config.yaml
n_layer: 16
n_head: 3
attn_scale: 0.125
tie_embeddings: false
beta1: 0.9
weight_decay: 0.097
MLP neurons of a small language model. Each row is named by its layer, matrix (down: output weights) and neuron, and shows model dimensions 0-191. Each number is 128 + 24 x the weight over its row's rms, rounded and kept within 0 to 255. Numbers have three digits each. A neuron's up and down rows have the sign that makes its largest values positive.
A block is one neuron, or neurons of one layer that tend to fire together. After each block is what it responds to, as a language model described it from the Wikipedia text at the highest values.

L5.down87:089171132155106134155138101151116149148177115127141153094114133168136126114199144135119110155103140133161199117090161138113166075103107110183144115134175116129065128114163142118135112130113156124115107143138078136150171113150122178153119084147100117144126145129106137128138078143111101149113140146134167112147154140093112091148096139124129087145143105119114117124111123120164124174113125097116105145156162144136128126121156148131112139130156109128134124118090144151172134122122139163152112155101121135127138150153152110177141143102150156143160148116122128150127121132105088165
L5.down200:117113136153146089200105143137151155118179135129122148144137143098134155133130144142139099127117094144167100140136093187116117157127137126115097126161139121097171121114122107106083155095131139103163118096116084113149134114144116084134135113112142137148128116121146138118109121200145097089114134150158135090173104178099127071144080117120105138132124137093126095122089109080085119150161158109136129111131171071151122133143146107103167129133136139149090130121080127138094114110154093146132103111113166147156128136144110122127102163132107117111115145110140111123152122126127131100
L5.down207:122157138140172133109096142120119122140111159122143140126125121166114179141128095103132124127120148122186110118142154123113152121139161110158122133130142120110143140118113129144101118143110122113131088188137126105115133111135136083215144099134190093155114154131112106133126115117112145090095138085108124166159164167140106081109172144096120135099101082142156149140133152102081107148106107129093134157101110140131129104158160127120142177136120131128126105083097168134165148121162152125082135096093113130118140097142111125118117149143144188129142144106118137162097113159154138125
L5.down215:108146155122143141099144109119099113077117103147061172140152145135107139128135094144172085174125136155121115151154158129088114148087105111135098153139077125107121130105121109146142126150113171136150152149118103128110142123119140132159112120112156128126121128124153133123098130136144148107116173145161086112143148113146130087145137162125132127132120126138101117121128150079087124174101117137133100138116159090163114104118125078138103173151082072146125112140089120160113147143107097190127107130098126119174159123143152119151182130116120161111153128132117148114123156106154110070
L5.down438:167141130113138087165089156158109147132138100127123180135114157145120117099106145109151109143084137123106138131144120137190122155129120127120155097137176091153124110126146132139121166191149144125095107098165074099136151103134107098107136143098160127129090096135136121110108157137175121126114132110142148150111140128103131145126117142116148145147131130133140148153162058118114131120188141135148130124144130170197180144100115146124146126165107158136141171127098139125102143169122103153144096095149121132106105184116120135111107163124118121094125145148135109123117181131109148144
L5.down534:118146116114111121138128161165123100084142100173172098165122120151134099152116145114148124129162152108148152136148079144139083127136106130131126112152103123063137095152147130149131163123106092113161109111162154124144141157111127088173124139132141108138113121107127131103147111136129104142147100155117104133148129150123115149137135147146155149096155112145112113154127084142123116203097104152129076157154096129131141169108083133116107130076131089103151086143139111116150141114131184114150123145105168140170116100101186128168120126125143136167128118139116112083136134126098176130
L5.down579:154128138128149160154102059165118143125162111143123100118147124126088113123133146145143138170117141120161106122140140126118140105114163145116163101139116111111105136151120121167059143103138135133129152106108086135133121146125119087200130111117137117156138114095138119124174123139149115084133135142166128116101094140096173098123055128142130121124102124086169139095155074132086149175123115146130160156128179089123125129144158075114099121108106116080119129128095131108120142106152136110137077091119133126128131154127165143135132145114146160132145129099147117096155138140144107106
L5.down602:065139117122147050148116124130148150171119112100107131113143146134151178087119119103102128138123133141119108128091146139145148141136167131156112095090145175139129134103156108088210134140134141135102116163113116167117148150132111086139092134124140101130105109115166112109137136138121148155173116145156155117122104093074109116133094131148140116159143122121139119082144124135096131124135130120127167118164127126094143123154111131142139093150166147080154136131079115097115129150158120141117099129109126083130111157088119114098129090124106134087147101112135134133180152161150116094
Description: Sentence-initial subject pronouns. Subject pronouns He, he, she, It opening a new sentence or clause in biographies, mostly after a period ("He won", "he joined"), plus fragments like app in applied/appellate and he in here/Hell.

L9.down414:111122105137098120114097129115158076109143094163182173085110135156089129127162138101134123110126147176113136131108135155150114127110090166144120100117185114081122127147123095128111140101148120168134137128131139138141161123092139130141110144151162141103139132149115095148135127108122142098125147129129107121156135151127142122102090128165112148099148130112113184120132145164126160100148137089169139134143153155174101117130108128112083104142180103104137065101136136120175153083140089093130146127081147132130156158153129188129128177151133091113136130134136131112128117157138148103
Description: Mid-word pieces; sentence-initial He. Fires on second pieces inside split words, especially country names and society/social (Kore-a, Fr-ance, so-ci-ety), and on sentence-initial He/She in biographies.

L5.down92:138123151171094160154102132128163153158113105117168120082113135094106158143138140133157137134108137103132128149113144098109096068108132153097117141085146156180104105126134162129139124150190106112126092122110116134098145138113137157112128092114184098111153147121131126090134099113158127120104162112147105048106119126149137153143118123142126121107134120157111130106117143137097130145125085159118100099128122109130127119126127158127155192163162131162141092100106157140145131158172098120085145087125102144117136142138086121168119130143134137123136122157147170177137160112140099129
L5.down107:118114164111093138112101130131158146139152133136138117134113100151151114113126116104110101114119120091095171092129094151164124182120115088121156110147069155101162132147103113085118136196184140121114142125163187172152133126110099108131142098096105115133102102128111194135130142112168143122130112127100165101147163177132150116125131115153118125173125098140139155124113147116128116128083135067084134134126130116117154129134098168132106128153134111111116125144154114182117127156154119108131192146142120118112109118117112115144144114132126120094151119164145113088124158146147125111
L5.down137:099157111121110087123063154115152085168117089116122129150147127153105085154161109178093107176129165132115130129133118151131074134129126149151116124116126125144137064101137096123120134171144147130149111098116116149121144064078100076114162180120128113147140138113137153111128141146157127180154138140112132085130105098161065140171117133096119141122107185094115112141143111141136165123123112131102114125124142117125105152151100119155127115122123136131155072117112171109166113140134138115163139136142147111123132150151118136118126134157114154122143130101116097149093146138119112156
L5.down177:129127112111052119105159137099196153154119077094107140122114103133127117162144142100089122127107112101127217115104128112135081123125075108115115131122146171106108153155174113162144158128153107120173122123108150107125172155133147072153123143142161146179121135119125128111110133114097123131097115127149117113131134102150145129101092105107146116115139121096098092116132143113103131196112117122124137167130146102121115137126145140131102111108140127163140139153123076111124135112121123124119098138143165144150151115121121157123120135130159110128136173141176104155133087118153090128
L5.down234:072146152140121119138136122133121106127122098099101112080127104119130152104142109155140100181135117174122167111101148130126068115170134126132118085129152180096140102117115127111146168103139096156124101101099109140140100153166152139085141150103099156140136135117144113173131119071141103118064118127114155112124147123118127113105145119128154111158154131146143118145158135140111135165150149128127106135126125175119179159119143106150107154100134119105128060087140115143114107122100075125124123112154126143091117155150162139118126137116123112128182102113115121094149118113118064159
L5.down306:145130162091093128099168151121159116151135124148111111116113140115129121125128151113124113098172160147154143120132097096115119120121137126131083134080123130099136147104094125143088124113143141115140061093158145104107113168097198091172150111135145123156153107136098155093099133109137095139114116096108090149128139112141113156116094124120110104102131134178085131139094123100120100158115139122111099125168181152118155114080160148151136124121102133139127085103133142119133159100152176135118110130177133085138150093120123135125140118145157110153148105157119121120103107129150179178
L5.down341:160160117117097102163128153094103101130130181147130139102100154143158153137045123132114107167099116166132159100130168120136124121110123140144118117147117105094099104117104148082128139133146113124127096156096132136139106141097135122170170128137146150110153129102109126134152132118109140143125209078126142168136137170074131106141136147121131097124124137137100169129112115093089114166104157081167146158106137157125106130107129131146136134145130105129142069145187147113160118102137156127131128124111115160132174106101115145146102119127120127113144095109142139136118128163131154174
L5.down399:127121150131129113147186118157160142130101137158091141130139099138133141175148109170103133115129132142140220136105104124104135132131143137145113107101131122129097121124151155110105104090147134130121132108132158165144114126135116137114142083120156139094147121145075152129138118117141142103116145131139133096118095163152147103148137113099151117137124133095078114160131151113088081138081102124118093137169156093152141113074093129126115146082136130140160030114111119055152114124144108150122120133144119137119148121112115136080140141124142099127116130120112088093115113119126140167
Description: Number endings in data. Final digit groups of numbers in sports tables, scores and birth/death years (19'97', 59–'75', '100' m), plus word-ending pieces like -ary.

L5.down84:159143110132144151153135129132141145143121143118096136112086139107086124146155101105124126154111098071167181122108160116147152147121126099141116111159143150110127118124136113151094144146164149143122096112118105160161136136098128141126130099109145120134135022104131135102130143158132115125149144138140150132121119165136117127111117106124099135107092095155101133130144109084117127169158171137158124148114153106138125123122143124155147089170117110145131074164099139145152094089164147167096149170144137099162157173105168108131154138150125183141127146125158142142124158117153108083
L5.down116:112128163104129142134126107129111137111140094135106136091128113141172085128131153135100129170147089126111139116097082125156152122121150094113136126150088115127147164136090111093149115114155097151142121089126160153189151095123126105068122124100127150128108088125109142129134137111085113109149121094113132160117094186160133103110089113089153114140140132130122140137098125151112106150133118132171111162114161157119115151092100156104156130159120198147152129133174117140139089170115115109124153115147147146124130149110103111120159152098122145164155135187138109110134167167092140141
L5.down282:141180132157138135154131115106105149117118116146092134095145139141149156106123169114113142112089158079101105115106114116129146080112157147180134161143128126118067162135119126108108128145135115150123152137136137111133108092140136135075119119130158146117143139170169112141167114147151072141150140120098146098132132148154155115142127166131099135162107107152158158138149141151130121123139149117110147163164141155137144131153117073130101148106114124122153078096125073151134130151130121111131099111100104133154169168102161144113176116117124093196167137106125137146085136135149136173
L5.down327:137084109158177127138141141123119151122159149105136147140096131131088144117139100103102144134107155143078224099129150127144133121097091124115111136138121095157119143108086127164103101152165131113146085157143178138180129127075130109066181122113153108123131111092157116138171122107116132110143123124148158134155161152135121129150114140086141080122084122165123110104145136116113128151155108142130106144144118155151130114159119111106113157122131122102117109155124116082158117152119136116156147147136160102130096171114102119144137148161145128153157132125093130089116151116125150093
L5.down524:141133121148140102131104148151111144113120108119086112147110135120141150121112144101085106108144143105128158129127120128113110098128142149124140128141157139156131136101149090144109145122145120092109126126064145104163119121135124116152167080111111162117138101184171105135113110106123130124147169171138122094068125107126138136139078127076140099139157126127080095133109128083152156134117129132100135141110145132102148099109115157123101168057162135127111172118138088091082130124133142125121146104140165150145099091090140141098151192131144093102124103129138099125144096155164168119
L5.down580:114110117163114069120109120098155110136109108129108153146136172162124140134120156123123118114076140083112079165165143154101121082130139140096127135146127134139115143126116146136140175161115119110151108125176158098113145204113168156171153168133122129174166104103127102086082113099108127134154172168133148124098136145114142145145122145126120130121143077134118101091114131136153129146114121138142143114161134154098153128093120134146127127137095131138105165150139156104162117115141163119137154153169103147107116106122153151140108171153139140165138133114096063103121130126114133156
L5.down595:117112120096082187095125126113168110115150138136105147153127107138130124142127166090124146138113075143147139167155122113116107146107106145141134119127128110099146123152159146146098115099124105149143112162149130085117141147131103127141116174110153075175152128112148105129082098140100144137148105118137154095115114123143163144092106135153102115109187096118089097130125118139138084123096188099123181135162183150146114129127181140168123140148107142147103107105148138132109132110168107159130179076108101121158127162126129144156086108121116099112106136143139140123130112103116134114
L5.down611:137119127115094142137102120151117124137139125121120125130182202149123088139118116131137132114121138133136102088170147144120166115117107100125141176101170121134117112117099122116118111144112126132142154158164133137128145132130120075156130144134054147127151131083154110112125174124113121098108130135142150122129142113098120113161164137090131104167113068119113169129163148104115116128057141146108196171087138119105154122152116125082149105096098083112119181134136135088101162150144151140165154116124116145116135161127112117151133141135139143174124112142139081131117132147103137126
Description: Early word-piece vowels. Second word-piece of a word split after its first letter or a space, often "o" as in S-olo, N-o, f-ood, o-bscurity, or per-formed.

L5.down12:120167151130128119149072100138101157111075109124085122128167146153121111120140108141120103117175113120142161099130096130103069127159168083107113129140124150083138139179140104110151134164136132118167121139133093149139144157125143133105088152120098105125189105140104075170128141074136149067123126108082098123100152137122115139123132132144123129146162113142120098077107113120157111104100154160135093112127153145136148130141142123155131104155115140097101146127119097146101131110144122123096093153136162113143105147134139176151105143150165155123164145097115132106096144130132132147
L5.down141:148107169133129159141160122160144137146133147131088094129098108116153080160134118119170124104125117119122081128103103120114116133126140131135148138141134112143144146112125171123122176151152161146117153106143195131167133137126116137107144146066184125097133132140141146126128143144136127112135112125129116099114117119139101175127128125132103092133166113112135125156066102074146114147139165093165109161131144175160097145153102143144102136152124101084169066119105135156085157133126112156112119145138145133141133141101081107145098126076119146116151138126126120068150125139177139141
L5.down363:147152134152123139117142076150140107102100141133135130125131117137155137112135141139111127131123161130105101129119108118133157118113165112131155118122129131117119154101145122104138125110113111130131125092177123183125098145101141111108129157104162164129110125126143094113139143132128112149144126112179097089198110125139143110110082107101082115097135113176144097144106090139124095143119106130081152130151145144135141135119173127121198136147086145127134033135127098118108155098167145113180088145130084067118133130126082121119166133119172155150121175118129128117144144132116132126
L5.down412:091126163148153138130124132109087101146095112144138130116122098147116109090092126160097083134148114122115092106087170137094168121138130078136112126125131137121122141125110154090127100107126111137141104144109113146143112159130162094150128145135128116139138107144129119113101106160134085119131132092137152119134155145104157103142120157140119122139127122067138093098080120132121080156202137115125129118122164095098123142144126155134141179112162151117113074108105118195167083117151088125099120097138110133143197148126132157152122128090122136147121125116102112119063132115124121146
L5.down453:128094160134097119115115159135133089124125121147098150134123109143160121108163123163088180129159144149121186115162177131126160145136116145127088115115089171147098089147140135144099128173107133135116095100142151088146159152089130146120169098141113119134135133125136093115123106143143167105136126108151121129126125109102073116102068120166124109084140143116100126117169102124122091121147164110149114122111172115124120116115152114114127154164164075126096095139161138144116155145120069155102175157150164146138133119109102176114123141114109156094150135099125132134117135143119127154
L5.down561:118143158144095122147105134095078118101138114105114122115124169111084128073126126102144137155119157106096135079160124152123113113117135139108152121163134117135100091126100149097133132135129138180172128164162100147113150135145124129104159157112090140062099110122129127080111128168113138176108116145124162121120151146107114097142109178141190145184140122128139131105111133184135103171135111102090105110096136133141100156148158140099156116119140122141122095146149133136114121146097184144121127144158123127118156137123116140155114100108095094108139100103100141150174107096121119138
L5.down625:120097103141145105159135130107136100110119138145162146140121127114121131132128143150155129128131133190103068134088166139130146152118120164152152146070119163143115122104109120111109152104115101135120131133139121130088169161105147171096119113145133127144112144133119108103062188119112145168080110127119133128133105127095101104103137133159147090125141166086113127116123127174097126139105129110111116111143097172119139160110129111121112143126153115113140099111135139148140145122126135146090127123134173112065053130162057129108093112104136160126097096172150130153126153117109114142
L5.down628:167125131162127184103135097095169130116135108143159125110163130116124130114138142143118155136119112162155158194115088127140119106148125123113123100106130127121126129168152123084149162142135074106197090139108116119116130100125120150110111138123182142150127098125096139151121129127166138142128138119140133106103130091099089119150068157132114114089104121116103114091118131107129147134112138178128076112102141139153075137117119126168129150140126176126112028151134115115116129134129141141111162113137088127108136120133128101092099141157145141144119121144119145144163131106160098148
Description: Incomplete word stems. Word-start pieces awaiting a suffix, mainly act (active, actress, activate), plus vo(iced), se-par(ated), e-con(omics); also commas after place names and list items.

L9.down284:114129124149109144093139120109133107124125172144147128143125088115097089150117157131115139140095156213151147096117134107109126145120098135146122110131160123126092126141148151099138111134128092148139103106119134122129118085171142120161143131121112123114164103139163128145093138109123127111121125135090139129113127094123135149106123103153164144139134126122111135126085143107118105188139122125097153165129112099085134116164118138168139131158137100120110000121159118102121147144114186118122103100107109122125129150119136150151113126149148104149132116126169149139097157144107078114
Description: Career verbs in biographies. Main verbs or their inflections right after a biographical subject, e.g. work-ed, play-s, served, he presented; weaker on mid-word pieces like pr-act-ice, act-ivities.